Weights of a small GPT-style language model, trained from scratch on English Wikipedia: a variant of Muon for these matrices, 10865 steps.
MLP neurons of a small language model. Each row is named by its layer, matrix (gate and up: input weights; down: output weights) and neuron, and shows model dimensions 0-191. Each number is 128 + 32 x the weight over its row's rms, rounded and kept within 0 to 255. Numbers have three digits each. A neuron's up and down rows have the sign that makes its largest values positive.
After each neuron's rows, "fires before" lists the tokens most often just after its 100 highest values on Wikipedia text that the model never trained on.

L10.gate725:099131118132105158169142114146132130147074151080127151131112170066109127078140132142085177128112162122107190154128050068126170156104109118145099146096134119093165110093131083170140136165205081140152119183085165145151137159104121137114129150151120128097142143149091122145197142122110118065099137066099146174156115047077109161116119169121091149073150135073152154089113107161135086065082137073162112080070100108144146113060136142145097063088141083052122097148065179157096130099113145107085158125108114115158138144153121105129153112135132087152108060104105142132142089076166151114
L10.up725:121178123192131098155084111134126133122098065093081156167101134063145146125121110168162111114114073158105133158171064146075116111140155148110126173083075090122134104139162101176134117156122194188080120119041155093114072118157120098115166102116157125179154101099100073124195165118175104085155130114117136116103157116096049140131129177101151131098124108083165149106153155114105174134132144171155171070118126139195183107104127098132112076120156108084080168184121121174137108110143169169095166109096134094178138133127137131125090168084134098150161188132099112102101075129135170149
L10.down725:142094185086165161155115064075131109118126075187098158152072084098118119127178130140180049126111099155132077109149086131099092165156063122135148218116097077176141087119153123076140134124134132082162086064137172141170118115169097157124129164111111065129148151066137103128146149209184151139148142154167108155126188117137091141151102147118120122149165146171176113068113169125114097164081131126106088124155132126087142154140136091122180075163128160162117130148115137203117158182127111133096177166164132159148147130111100134108134124124109118126147115130169196124118100196091132145
fires before: "=", "\n\n"

L11.gate494:081129086146131159128075091145104129158148087066128099155132145086166108180163101147101150074115136162095109120062098128160134114163149147124169083115087167137120108166090140164110102138108143154136098167157151136128135127160100157192120066113160145120110096112124121076175134111093174135159106120104100113135160117158122202135092141210126057150156189132155146090065150093105196126171170118085152094134122118084135173153145084173074110128129095123080155167126124121147149155166121148141151112151049093124181070130119139077126072087081128090135149128183180082138140109174135062
L11.up494:123109124137105125134127111105139152151095105103137117123147135122186097123139171187126133132151131140122089121111113124085136080156094128151144077146114156085146130074115110165152146146145112122126153077173088142128159111169167189119107095106172187099136160111138155117110115175095129120178112128107146142115087144127141155174103164061158085126122161142147140121149161172107153122114208141142123118176181092075080151171095078169153089153101104041136044109146121184151181179133155113127132160115118063167087047139035101094201087117105113113083135090084103121163121070164171112
L11.down494:101154137102120136092117117066085151123077100108092089083133135093193069075170110132143060090122114133125096129127126130215142146080108119133148099085103117166090095141153123146141144130165115100078160157106057126122145141140174143120096123159136088092143135169196110147095145153093084197078138126022155170108114129145105144113136108147199096118051110179169130104166181091096141122116162130115148122154103094131136131178123104164110123091116090109128116133034161133154119153125133167155102142133125081146120159126111159126196157192105103118079140142055137144156158081127145101
fires before: "\n\n", "2", "6", "5", "1", "9"

L4.gate31:139136181130163076123112079136127185159065110150161138143121171094204112128123165182172094174093079139186146176173089117162120148192104126100132154082099140096123116138190157097162136107055152113143138170144150143147065110095163129095112109111179123064113095138100132120092125112091112055064076109099093105124077108119103123124127108082122117150149141116104114189189138111119101067113099140085128125115168131166144149142105129094138148099128175142184138080107151106134125142117133079101100145168104147108103139156123178105091172131159179197067136136113126203111148091150183145
L4.up31:121160065168176107115111113119154109132092075187114140173058118075142093177128085157143096156106095143168127122140078097156153139140123129106123123120069147119157181173194102160128106119080124092084130142132087200141106151146151151068066071142112136077136155153140080152139148097103080157128101119074098114119077136092139115166092087093165134161149149095120171110083143205181099166059137169120190097162185190163110149112094098130117138057168141123132132118095163119096141112147148104134140116142097128155138093159132131108099191115108117117146114113101107081079068141174106149
L4.down31:121113204173089203094137165100118097109121128123130143088162129126180120087112143120174141124072074150134200137182131108124154142107195120055143133122054111152172184154174123137102097160127155122183154165144104135130072103083079158167102145168156161142123124092100145076144119088150172097117156132106132145137138113088095113136119170128107105170154121102131087141161159135100150166138185176139101157062088129160144109153096153128155119076166167063137094075151138106162184143213119071152168133149115106139134108077088148157108105152131154161131126110045098158167113143117107137
fires before: " 0", "7", "1", "6", "3", " 1"

L9.gate394:113152157202089128144103161122132108185126165128105185089103166121173180122085125175106129122139148187155119132176147139156171113118159065116126171092121097148161101154083146145121203103101100184153125067174156154161098138149091132172126095176182121055127096169106145098133131181135123183076120147131111107157141091090145161082097129091153123154100142175108134160163215157098131064147125148081119133112148140104048143142103125084090145111157153156128141122120097118060146182115106148143136171201108094167072117098094091139157186139145162119076114169132110139110110139130116159
L9.up394:124120111148136185171084165143082109151107088080202156152060126108128162064099135171113154142110160089135130116139122117144162148150180130155091068126158145104127078135129122130079108168114091103104140108137113172148127134156125074154118108131132104092136155145129094118131102141137147120102147148173085132157123143086125147146079089105142124104158126107217127073132113169099183139059128145135098148154151149109101056118164157135061089094168171197100118139134157190075138132146133136101135106159238142203051118096143150158093152129168147196135101113113085162124104116130067105
L9.down394:124187131177095109128123128139101118139118129217164107113099173089174128107107180079088103089149083123108148158209109115067123096087165158101171159062079103131114077113158065150120131228189141170137178128173113148115163142178084165103148150154124146102093086152102180117133108168110105099088131086164137080114115140104133134097108154147109164142117156095073137127103183136112087130113152098075163100155102148078123194149174163113092107113105131134138132117129104140120189095114091104082136153172118136092113171157140106139150128097068159143074147131114130154086139120198118150
fires before: "1", "0", "3", "2", "4", "7"

L2.gate741:172142108156066090159140208166113065164139082125148156122129099163101139093175152098116163159091127156159161114087178144096130147144143179125147061155158118105085105149094157128159099152168140170149092091077147128138126130133121115149099099120115125110136120127178202156112160138113159085099163184091129115127116109137200092157142113122164126090156160157113143126116108129119126166164208190166101118128112156108112156177089111149124145181140130102148073126097065154130133128146120177125126104190075106130124164167192185119172081065113185132154087112129100186114140144188089061
L2.up741:139163074077089132135086097114175135136149137184095105095106084127150110099151082091146113115128095138158140151192126125130087146156149112181163091086110104131096097095155106115090094087100185194197114044114144104118122111123116172069168115076115113092126125148102145079169168095135146131073109063121089220125118155139124176151107137088082177145125205163102116163120112163141120165091092125168164154142142148161136120091167148175113114150135120115145140147092133144164079145166144161115147126146145117144059041179133157097105115122128191090146109139136109183101123076135132159
L2.down741:098140160134155118065109088119165116164153076174124085113152052105199131151143050091115108146149127114164088182104085107201080169167109088147077103141137176114079111105148116168100125105067126158135083090148129098104154080127128115127137106140167092112111153064143114082186120108117156191104138124127099142122124079130111162167157141118132151156113179091135096152119155161171136108088124114196117141107139133143124145144118133105097099142084081136132138121149068148104107101152109100118190174197179151168114129077080108094173107088151105114209138137099204153099106163131129093
fires before: "s", " |", "ia", "prise", " die"

L2.gate494:123151061040164147099142144122093157158094157126069122134141129093139100133133181147065129131103124156097140140129139144166103131161113106106161154120143121204130131110069115133187107159164145145096164108159128177122143192122151080128137158113111171143152098125127119174146208119166038141151090116140147110154122165177042139102135133111151151137131085083191169136129157073093154150116119145185142155135103141121130120116096097153097099095110106097169108097101086161182174148090178081142129121161116137135174050119156170098183141058084141123146103117139198159173122177123109130
L2.up494:128104160171136114136158130104126144069169092105111114153120158131181154107087138118135103163157201091168101030121080120112143091105205125214172088138118170102095156120124100147099130129165122163149104140169118177122152175089138142097089135168124109123125134133123134101096075112136131041132117134097164143098120114106064079122095106106112095151144165150151122130074119162069160109079125126153104083125100151090166057123081151181102139113094141092134147134145135124050194168140139103105114094074097095099157110162081167194161116133091117106144141036138134116147125092121129149
L2.down494:161196105093090157125133150141083122163106086139145181112131183087120135116141131099113111123110094109127142048108123122125141157127142106187176116066147144115149145128145156108164145116079132058094112162093103137134155136063153170119029116127159166183171152094106155105170050104108160108124137136119167092170155150143087126156157123142091081174071160130137124156137111170149125091152152110201163091152136107122130078103151160062134121141127179091148118122081130121093139108124173169119123098082158124131109133167161124184162171152066159133089169144061109070167149159126189088
fires before: "\n\n", "\n", "6", "1", "9", "8"

L9.gate479:110198089151096090133103137135157142124053077124173149103116123152177172165122140172110108183118152101119122070165118137130177162192158085102120122088172177182076137075114106129126200134127142127106149088156103132119162132127106144094148075148135120108129122148136090115119145126155188153093133135104120123152098090086122094119220128139111136101094105142156138144137180118105068134063143103172191182069147110109143166140122111196089095159134177096116093157101129168154138209111141075101096143142104124137185149137120167157152176141052161133155173105069087119131115146098125095
L9.up479:124201137174098163101130095146149156134101120100140152082117156058118172079137132124102146093092092104130162168125077146105054224151125124163120090099103148097129100120141107115109119116127107135085107091082129140175078174103107149113152156093131087128124136106150095144147174149122117087102140144091109168126089105115101173174086129155072063200129169127150122136091122116115125161179154127130170149160104071154170104108134093124100137114200150144061139109157093100122177168076121096158153171141113074193125198062074170136126148088147121154088118117201109172115120109133112141
L9.down479:086141176180159132148119149149079100127081133120153175096148144114157139080171155119113162138182115146185095092206080107124118176147132111104194127117100131136139112066174127126125056062067080110050083147064130125134156168091142187146146108105163126174147133119147075176162158150097161094098098125066178185137118159138100157074118095134133112176138124097148151128090117186140126116144131166146104062169106109158158095105101129146122134129136113096137124151107139087105107066114088074091124071122100114129128151092102164124137086144151143101089096164128175134117098055148171145
fires before: " 0", " /", " 1", ":", " 2"

L9.gate429:142114185152138142134122138141153111162125153117132080177166107128127109125150137114126120169131145103082115115084172135156171109089170132155104117116109151100137120167193094097082206172072115071119108124086098148142120092096159101110097119163159082102074143111207097145109111087097199115155111146096112167096132119095149115081181096119125112125221121122114167120129089140134139174072151167105132119124111139171190141150149216119146127139181088126150130190109126091149155096160115132170093107151192141102162189144120188099123116056109213107191137142150133130097149124166131173
L9.up429:102176131108150164146190185148159123089109135123064136123121101131079114153199117156094113131111126148133098144129154108163145105144095070159195130088162140131166173181104161132126151052155051163138121104140162091132176148176156059118078120169158141202088154135109152144168107102125150130146136162127130110168217151129089114123105134096180151165095172156092112129098063093132119132118127111150125105133124142127132196122179132086093102146143164163054128126094138114169084087147126108130140132111098055133105158082114068131139168143107110150136162200160115083110161150132169176
L9.down429:170121095165069074106074083090111148140198091153154124127143120150221196144152090146124104210051128078122124115102116159116151122072146135143123094155158077187131123132118136069152122115169130138199143166146130103170115067139146126159071097185093135151171130069122137176133159091127102143141126113044159108173160085118124144166146123098098118122169074099104143132066115106114145158079164151168110095155146108143121128135161119088106114157193128139151116145198146126096122102188129113142133133175097118108124089161101173125081117146113169141127106120073154153109103168099141116
fires before: "\n", "  ", "-"

L11.gate482:095139161064120118120118131134161175181099108136174120026131119104156097118103126126153116203118078129172142128101123102119133151209113205121164144111124167160138139153075144172193177161063129163091120143141140142141177100122187137152077063131112148100163101060106118118123149122106085082122125072152089128134161146097115079111145156174055114164187154123163095156093124126125107120105139109134118140078115134146130138106089119164080137137158167160080079090114163061151136147134096134142173142142125155117167144150202117129150175111182119132151127133146172124154152050101163116
L11.up482:176079074133121108165145118193121090160202144110122143149159164146128066163114155173114129060122169121129137100138109159151161091086124056097148114090069140166106116120122069128123152175159097125146151133131130143125165145132218205187093154112107179096105143170137119138176183129116166094060114074095136148115146120155137155160183086074112123175138138168134139140172143114106105131105212114106115156144162140100122142096183117059110097160097105114139154102141079127134125159099140145129113147068082107095158068119135086116105116127129153085169112110102113196138166101141077135
L11.down482:106142161096134113106155154104175110202159075154106113177131136071148102144124110093128105146143199131166126072168126117118129116113127185142154112106140104127186100152161132060181152143132063096125163131139151060103137102185104104131163076102121163126141085102120094077115145140161100094136127153138097117177192070148129210158141114122155136153130094133121167097107109147114103125168154105135114161118109109154144136160055117183099091144108139100083075093104141110158087102169133169126171162124091128113161162099116078119089094089154089125164109108016118138070117063163166156
fires before: "2", "9", "1", "7", "6"

L9.gate466:185140095104118119087172151182103104143123129038162103192136062110202118114070115137101115172132145133063169140160108170174066209160124155151110174134114097091132099127142094152135120109145137141158094137129149165150133099141129155153109099123084144122116180167099110148061143148134170149152073162095143110130193117090098119071177090064149157101109092141139127121121119148107098076106101181155125125121154124108149135085149138141117171101140104131154137128093148141108131166140153093116077160102092168112145079101075041102167123103076145157143129110135148035129105112172084159
L9.up466:110132131134155157138111167067175116146145100081142166081112123090172121162135125097129095152119115132122153093107034136125115040174150171176121148119111122125132128044132117132095108133096097127152176127169127084124133120108133061142167106066160177149169110143123143109088151201119129082142098129186083105112130147108126134147171178152165154163103113096108169160132090097141085102126172186124085110141153156131109093124153141070149149169085165188130117095084077122141143114192132154117158166110156155182125150184115132174143121179095165111112126116156127155032080185078143131
L9.down466:187056104149108075084053146164168099152135138114114092067080123124186090159173135186139120115108078084148141139140135169154139090182097117168121141149148184149099093129093126137116132138096151116136146138110132117107112170093097132209177135103119113150077148166146126133141170173171127169110075113124135167167178106157137139129164118152134130164161177140126147115163114125097093169065154123125144098128144121125124072148135179117130108096100112150115088084164141136137068116113098188143149139155172164130109147118074153053109158125169148094100164170032052156126097187165160145
fires before: ",", "s", "\n", "\n ", " (", "\n\n"

L3.gate103:101158178117181167132157155128108099136113162142091150143131094147070142167158077153157105112159098098139131093084159119130129176143112069093091105120132096139101133140097109154160151094199106125079139029166145118109184104129076156163146082145165145143128121123133078148134146142127128168188179135107131137097148089179195128084117117120134108109084133166118114089193127185121155146092126082086130099149165117126091109235190126118089186074094137147140137143120070164170056166132126095112094130106122077092089178137128145092172117128147105134115067112151159159094103117112103162
L3.up103:078126127082193123123123145120150147112107154120125148148121143128144158077160176154138089105102118157080092098117104131127123111159159143105155142099058123128149164079121124179124065069148161121107141093151101147158111149121135135145142108168138143099131105125186079071092188092148173130131100139108125146169137147193177170139115094097061084175150135132190086133178143081112174093110148144150135154117176119149155184132052142125094118116120041133086093109119127161070097137096138147086111164062148047164047134177113110074141175146146067149151143156141142172120150162150104149
L3.down103:157093148158133115129144167092181143200084185182165167176093096145155109159187050091113074135129097177160151131131101080145159165099127106146136076175124148106164082121127158126130167102136127109107127053103176163097168133137113135123162120134171133181161110126123156109138086082155104195177144091096130141157166112103137170099108146146128084132045082158156124160101201159143095096104086187107111158112165117133126130136162131098127182139079149144118199136078080143135094141091128113109158145121179079118140127115131173133164095176159158141110121169123167137077122118132179079
fires before: "=", "The", "In"

L9.gate481:119105120142110078096125096104100119116113131116165109155090174075139133147209178084166113138080123156132126100144124142117210147170170146111100126154090106172103114102138115154106126103153115157151095163094140169106156042160134134120161122159150112160064145141175174112174088144103072141087114094102129065055116069162068101103143138120074181125098148079142075127135078185126161123198075106095128117143104076090150110144136120138124085115126103143087144097148131125058135100099143110113092075129132160168131130056063110173147088117145149093115160092140108090175167107139155119
L9.up481:139142147130206129146178118123120127050117108122100081145120113125154106156105115107177155154124152143081094164110091089167118133178051074074123097113075122157149125102160131164128120174103124115168116180087155103084147151166150180124119102131193141128160146080109142102165157121149137135077124065080132117120166135110140119134092150143181137161119157095088049063097117080095170105097092133129171093152132133180162155103106100135132094080083118157088173102020114119123083163099132100111157126107107117089133141115090110124161094125187134132167078141126034123137155108091155111
L9.down481:106058169130119094160123164079156144178082134081145125147131130103143128166134143110143122068135101146110133098068115159166158202145124151123172122151139121172124141150134098116185142129124141126117112094135194122065097142114101106112127087127157180063101117097184094151151089150116121129167196096157136087161177128142118168158126119144146067057159100141157096122108128210107092101194161139130145110015125089153133116131068082151076126160095142144130111106095142158117121123122139167112146103070133179145133033139162126158142134173128109131122116151189191149156098122159085138
fires before: "=", "\n\n"

L11.gate449:051147165088106116128088118082142144104147096156161102180119077038187114119083123139108127151191116173105109077158130149112151105102115099146089123104131181130070115109145193168172137173136141128173143122131159177130119093167067143114142111073165128142125147141150161173097097110107099125130102154127135160132183107125113151097122160144124133107165112123123089112108089139133181088122127146109105109146159068113132117173111054135090178113131136135095118127085162148087119126150152145108089131117142133166092070085080175232156085114086065172187070093152178112148090097158168132
L11.up449:119161160106206128102088126137096127128143129123145182071151151139145166140176148101187096143161127145159097105126074110121149135096139178092114137075066114089149131072159184098176108185055132121121075171170142119104125104131100113159109112173132128106126175165159136175122130132079123156131138152116103121060134119107068195071140167115149089122098164111160111095090141086124139083151119092156153143118125169100092192177112123131086104149126104076209123116099114175133108161212137121180160146106190107118075145147090169146087118177141099109171163132122183141088113140112155146
L11.down449:101157104144098156095152206111097143106114140116113107087137078084198127134156143109119176117082057169097107151131123076067165174123148158093108136139119087100121140158156132172181129111134075143107082148135092128224126147110135159091119119117146101111125096159189130111134128118181080108183117142121182052141196141106138096200135110105131151121077118149105121124107063141129199146127185125145128142164152098094117131116173137136162131118112155115119132197115149124079126040094119155118082116116180145091104111166147111085116137114064117099094142110134085114142063150088188132
fires before: "\n\n", " a"

L10.gate22:120080142134051081094071170162132159149084146100168086134070073112164131156180151120114179146122149119145131158125138142177107084190124064149178090132095143136060193111113161118091161152128137053081101129141128093147123101165128160106139131175177144139106112168108084164159139124133146165162130152132109125145190139090064074111163101144118160203103184126116181188108167089123114166131086104121116093119099131135104097071117105204109169097164117145169082155145101087121124089096126133121148088096125139130136107125078103151124170129112141134132096129114172141085110063191112141
L10.up22:100137124095141161105125081137135147149133072132140067131077135163098159127129161119164121169111152091173099124155139098115159196131080101169179137060172157161147131098115110141078167097110139149094054156125131166182140120089148144098107093109116131133121103091072120127193198167142132135082158163089136168104116087121117169113165174081132125147096106102208111138142115157135101105137095131095120138112091141155137140161126147087087078111070088112134146119162107080156123068175140187146180116143101095166131134197117090186107176189183143101122075056111121124104080098127119174
L10.down22:142129159136132086056144145106060177073116078160130067104140100143129048128130146097114076148125157146159151144204151154135179124126158096146180110125149087160167112152127111145097119154073190135093096112165119101081146111082159095136191142180065095100184141095096142057140107106085100056099123157101133163157158139070132127140138096095054115197076119091130128143168111134127117125105147139113140160107141166051183085099187159135128100136144084164093096126147072107182140163135150170126110081114191141110099102141121116123107123109135115078127126149129111111122135102128125141
fires before: " |", " 0", " 3", " 1"

L3.gate294:122092075096104118106111102160085064185074144116103140154086151125139150114176080090161116173118186148113187130141129097123155180096160175141078105137063152120137170114060150107165118094117107100114086088145146162192152119133159203158104131193155128119089126112107158184136127132149114133105145104076072130149113155163122196092167097108158106114125161116129169163167120132112114131087137163169125128182134151127117152164102089114109101117177149088149182151183101134059097135152175127166165162138200137172124086139120183089093155115156101149137162123069096129105080091105091160
L3.up294:141133141115108089121102100152141174107122184178155180126097102038107134120106112141106138124103129160155211117122098114130175117146131132131151119186062112142123143155077174080111136154146120115126111066127141116137150164129124240122125105157173111140128110129138115150095204112109128137083072138097105128151138122194123112154118121133145146146148125147193137179069097092078109124100111160113068085127151087086079143122116136078045115095175166152144092100149133093093163135149096121080122166078162147146108125091152130086102130127069110208140119117065149147094120086198163130
L3.down294:156208155139110112107140106076159162066126129162138133135223156178130126111116140130146131090120123107161187146105117130137116132177142119123147112102147143170134162217069152123162155138179110114099100092141154150103168187111197157158141097169081132147124106109168076045121164128162140153112148160102129138114144105054142106116152139144123080130104128088152137157103116149118106141137120141088061124099145069140126155169107076158083133176048123148120150199181115139155157127195157136100119149118108167182126091100118134124130095129089138110148117133192183161067174155158131076
fires before: "0", "1", "2", " Force", "7"

L4.gate472:123129093173066114157107086050150142178168146118134118134090118112132139126130146130130185140226143128118083092097072095143184094089098209150121099142180126101154111146105123165129134118166157105106127088098172124131131091099097129095166096113113123201158129093142149145076085099110150166114171153111183164084148132122110126230161066102092122134113136134067173091147124099099111077109105151155111103121062136132116137159082186128138151119141077130113099116144133089133099136124131081121142051072151123156171149110196177114114095152146142144136084149118090144148107080164091163
L4.up472:121119146109136149142150151131097183159086136138075112085120109163211199133132156155127121094074154158152095147177107144150092119126116168153174094104159134108135087119190103147124114124152155078156153128175222094130163145107127140125107171103164182128123115161145184145115169092152142150128121134153137196139108149120097106190094067140125137100126154149136181153201140106119083175155071120178156124085209188141161158084149160083179143125119089157104124146088162174109092132136129161097136058176122126147079089129148123153157143182129114098112085095103137175106146096079093140
L4.down472:103138128142114178121165182119131123198132126089140145138127142063168104094108159138167135142146143111114199184119104164108095088176132154077093166124151136089099156139153111129122170071207180113164135099150121143102118138117113141152140164143133086101133134083131141052178095088135153121082166046151157087138128167148088066106060126130147128141128080148047139100135175159109113116184112123133099188148066093075150189146118162130109137141119191132094194107089108114130103120145148152120180098137090147181108092100120154163134169132160129107140072090105151123107102163181162103
fires before: "s"

L5.gate312:166145114125113083122123108113136113182094183112112138133113184113173153106136122127138079120135177100096157095172155106067107085107168127168149132087104182097137059103167137102130127115146089076075186180104161157127076141161114126161025058095117136146103176146095062121120130137123059131137114210129166123087120142100120119172138087107120127164163118165132155121109171151075120109158158113131060157070141150158123098133104188069124091105135127111148075120144121157180130165093089174148161174094118068150137134159167116136108094097088143138091153190155142154133141166122155140
L5.up312:141132148137100092121099055168158120137120133185128165108106108114109160110099124102168113174109155113106114105167106086120110180128138167133114219125122131120161046137096176138130071180130130143197142097104134094149155145115112122121127129106096120136136081117162086189110151142142135198116140089151134138158132155078174159143166158140121079152129092151072103132127174125122107141161137089140137119117073132064144094191146066147082066089164101091144085093124140148202215132118136128155125139125169108100182071119169139073110079161119145141196132100119199165142122101179130093
L5.down312:153180108108119161101140073170057153171136128153108152216107170180158083067079148139130203080108132149170110112125200085122100129128129163143133099130114112128155128142129108155110037181123082109117173102075152146140115099180136173132135128044120103139163114064081159148155105180109176118137129084155120221170108140118145110144137100146116028139123127143101048147107142118141136150133158117143147130175173148088094124173165153153092134099131116155120098110096142102105137100128149124160115139099110115164142173175120128125109121176135117110114188159147175109108127128126112072
fires before: " |", ".", ",", " ("

L2.gate456:123100159119156193146084099120120096070134138075117091125161156119094156116134128143096172059146134070136152134119062086145136142135160189085135109147106129132142096147164182152101154109062112136180144085121155152079208129122141097215137108185170140187086098142089128164093140158163149143143134021103096102078117156132116112110123146147151115103144126140121111107106129117121141070092131109127150123115137094092105081143119122143074074108155172096128169119063100110155153158091127154112114110130080089136100148153074171158072096128157064147135102091128097155173146185179080112
L2.up456:178117146051126151150092104129100153030127109113105096122136177108159217085126150161139132102094125127066120117132091141169142095092078138112094101125096154129203168078138127131139123153102129116055086113105062093139121146149157124059120127183154154111097071173138097110102165145157103070155105113148135149111123177078088179133096169148133160090154115133172195166122137126111147100196110131115078122099153100116128092089138141188141105140152104155096132056152137145165122124127189174143169129181127132188103132090136135136172154093139093166131129174100153096164131136117083145
L2.down456:086182154130121110161087145043140127125135117104141138089132152074147109094091107118119125097106118077085169147101121120121116112118088157081173156111103157141169115163136104086111113139091139110110118113080096194171136103115136090159112117123102122152101137181154173198114150126094167140136090116081152147183128074165069123164106111084140097156089166149090117177168203096119179041131167112163052125097106092158146164106119101113156202168137117121099168134101063105169109148164052118099068107143125038121140112130101121122084118072133106108135104131116161153088126118136157133
fires before: "=", " of"

L11.gate765:098140117115095077127125087199178164136105091139148090125088186098142178167156155078110110105120144119069168035077114110130130119111138116124161152070146118191188131114131139118121165158077131054148127140105150129127165118174141176138148094167129111073141178136124162139139202140120125115094122155051152100155141184094108113133087121154066137167103126105079154136105124160160114117160179117139161115092108133164115119173079102094134082160106173138135099140156101094144171121111122096122123090080123107076172125152122171118113166114181159054174175083107110181118148134081168169
L11.up765:157128075086204119171125094117139120135108161113107203138081170085148167135117105068114096128054114114124091129137152146145114072168124093099125144111093113077168183110181118157091114175137106122148068179047144097191093117087111152111127146127179100145142126180117133159122139139130143129170063113075073108146139137112141113173155147156110131137173113146114159128176161099132179115129156131196128098138079087067140185093098174121129080134100132135131141125114111168129134106158134143188164041119145083074126140124141092126135115153152120099216164114129090097123175163110135086
L11.down765:104096203125079113079108047085104095093147154128134083136159044109144110086175161134176108140133131099168133174120115159137148123132159135092095151096101189136130125159089093093109132166144130154105169135118117137106132145133160136122067125133135134101126132154142152166122126097097127163079157130144096071145130115119151060111072137107164147101189134090127122069148074110165075132132065108116151149164161072117168117091158099145205175154128124166168164126140161139144144165166148079149101143135108121133173104050125056179115133163086153131087130144052101168102137143155070071
fires before: " |", "\n", " (", ";"

L2.gate186:138120126125142123139129122124131102096150143084133078117131135057184117079113155140145110182164123125139181106127139106103084105120112142144142112116136087126141168133118080117082136136134141122156132094134093138119175102115121098144110120147072093063094143089118130148100093173188146153092108149162160115120114143157150158142091137154136162123131123135193226119110121083085146131163133147090071164096104127056142099158113160086146126141158127143119103103121129097178093136177021154062148138131082136141103153164084121090161039216144119103105059155125063129127220133152180082
L2.up186:122077104167131170138123148130152084095152106093105084129169110176178120107141190188158105151067102140074124151117136145148072105148144131131143131107122092119143099148174176123116151103142084137164153114128081123117111089071137148123194153076128176131108154142116166169104056174094166114141142129142088118113122119123108160093152200138056162115160094112123161150156098163128195121121185096073099144108109153167126127118103110137119112096125159132155120130145127213056127090115082138148120108165125186189143123144044173070150111098138176162072156175078071133079124133127145154
L2.down186:092111126134057104115127107129145107074086129137129116100084096100159086149155185141112162201151123131092126184117095119162156101141122141135118102136133185174147126096117132150187121126146074131121212158091160128141055117061184133124105081081155129184183145137157060111153083129045087112144111140160103137098170118074161150122175127150113157111107106093095119129111101088132170149090135171120121127170103085129085161144101075059137121076131131169155133164139096170131138119125102198106144129142173101169133118051152141082138163152118138112156143130074109149109149166180066146
fires before: "|"

L5.gate439:075104099113158121125097114105103106094090109139111097096137084140140145136104168079119095189134147154138102081128157160096096120068151106111107101122083146127148118137141099189122123155097136106106093153131129126084102109089150146098091154183081093158154104100129141206123133088075124089191037127083111144094063175119118120160154154114121119092137159107100041130109069116087159128050158113076120173139084131160124078155118137143092184116166175160068101175114095134145159121114087133128099129091101129038163097171140117118126099089136118083150138201113148079121123155143097166
L5.up439:127145154152120124151149124157151073111118116081083156160117155173093136099108100181118156141076147181054182153106117166159167065144164102117124158123114137149153149155063149099117136051144115149131147102139132092154103109126081086173121151128099097165154189123115122117141110124111072046099127088105138124123120123139192125120076073140148082089122093171106114195117142174125159184108078108108126104172098220143128084176118182127124118124129107149064150160113124124165089120092095179129137185193134156151161136180090122146127099073106081098132140123145136147116134208175141132
L5.down439:146157079137144155096185134114121133110154077103155122149159095174157147153172140120097131160101152103126115103069157121105175143091131135093115131151078108119118191181134112182125103118174195071109089146152156140095120142156141132075186162103118092168141097106130090116148144163163152116161106104164117110147102147146120155125127107141097125123110141093138169128151152154095090181106143094051179160099163124130173026121108102138112090187108117178101063111138141170100030156096101088164160152094172166112066090073114102099128156097161106152144173170068106074130126113160143101
fires before: "\n", "  ", " 0", "–", " -", " —"

L2.gate16:194088134133135195186116184063132093062133157134133166109130159172168139152181113102141084110079068100152143109102121118167104095148132110126086093141124104140168166142118127062166162149155100169021106088118094152181158085102115141133137109150161132100099134109140133132139143130115131147172108115091075111058169128134191154093160125122129091152094136134153137128172155129063144141120117127100160128113144149064136162075148093083147155137071111155115189133081105151068117138140137129118088129145082124142142154136105145074154082181162123157150189146089179144146072102158115194
L2.up16:144106094165154161174126176112167116144057159108106125204125094106095121139155161148120145105196127142099101097138141115170196169135088081135092151164139099125120081107121071116160123178150143081135066122173154104104118082119135109095176179134104144116125109143112115098102129182118127111136128122127166100113063203040121088192065120241167098137147143081149161152078162107136156116154135140112134153088154095160152117117109171170125160091128142102112137132104184146136150136121178150147162137115139061160119169137157103124137136163164063101123154107139120076111096173139096086
L2.down16:173123088124154112098117149084156127255138158065122153054086142237166118183152048171125135153144154137159123125140139098153079123143097150164114135093134164091113119118144098132071120093136123166059167102090113102097154166132135140116139166112103125218133159091132084122136075113149154100159115094134157109153145085150120188085151086116135132113140115156069097108161129121077081134110112101158129134116129167104108123123116131082119110154087089092109184140093092123167117161157101119156083115126140144101122108119105152124070142118166133060111145132172166108110113146114152148
fires before: "="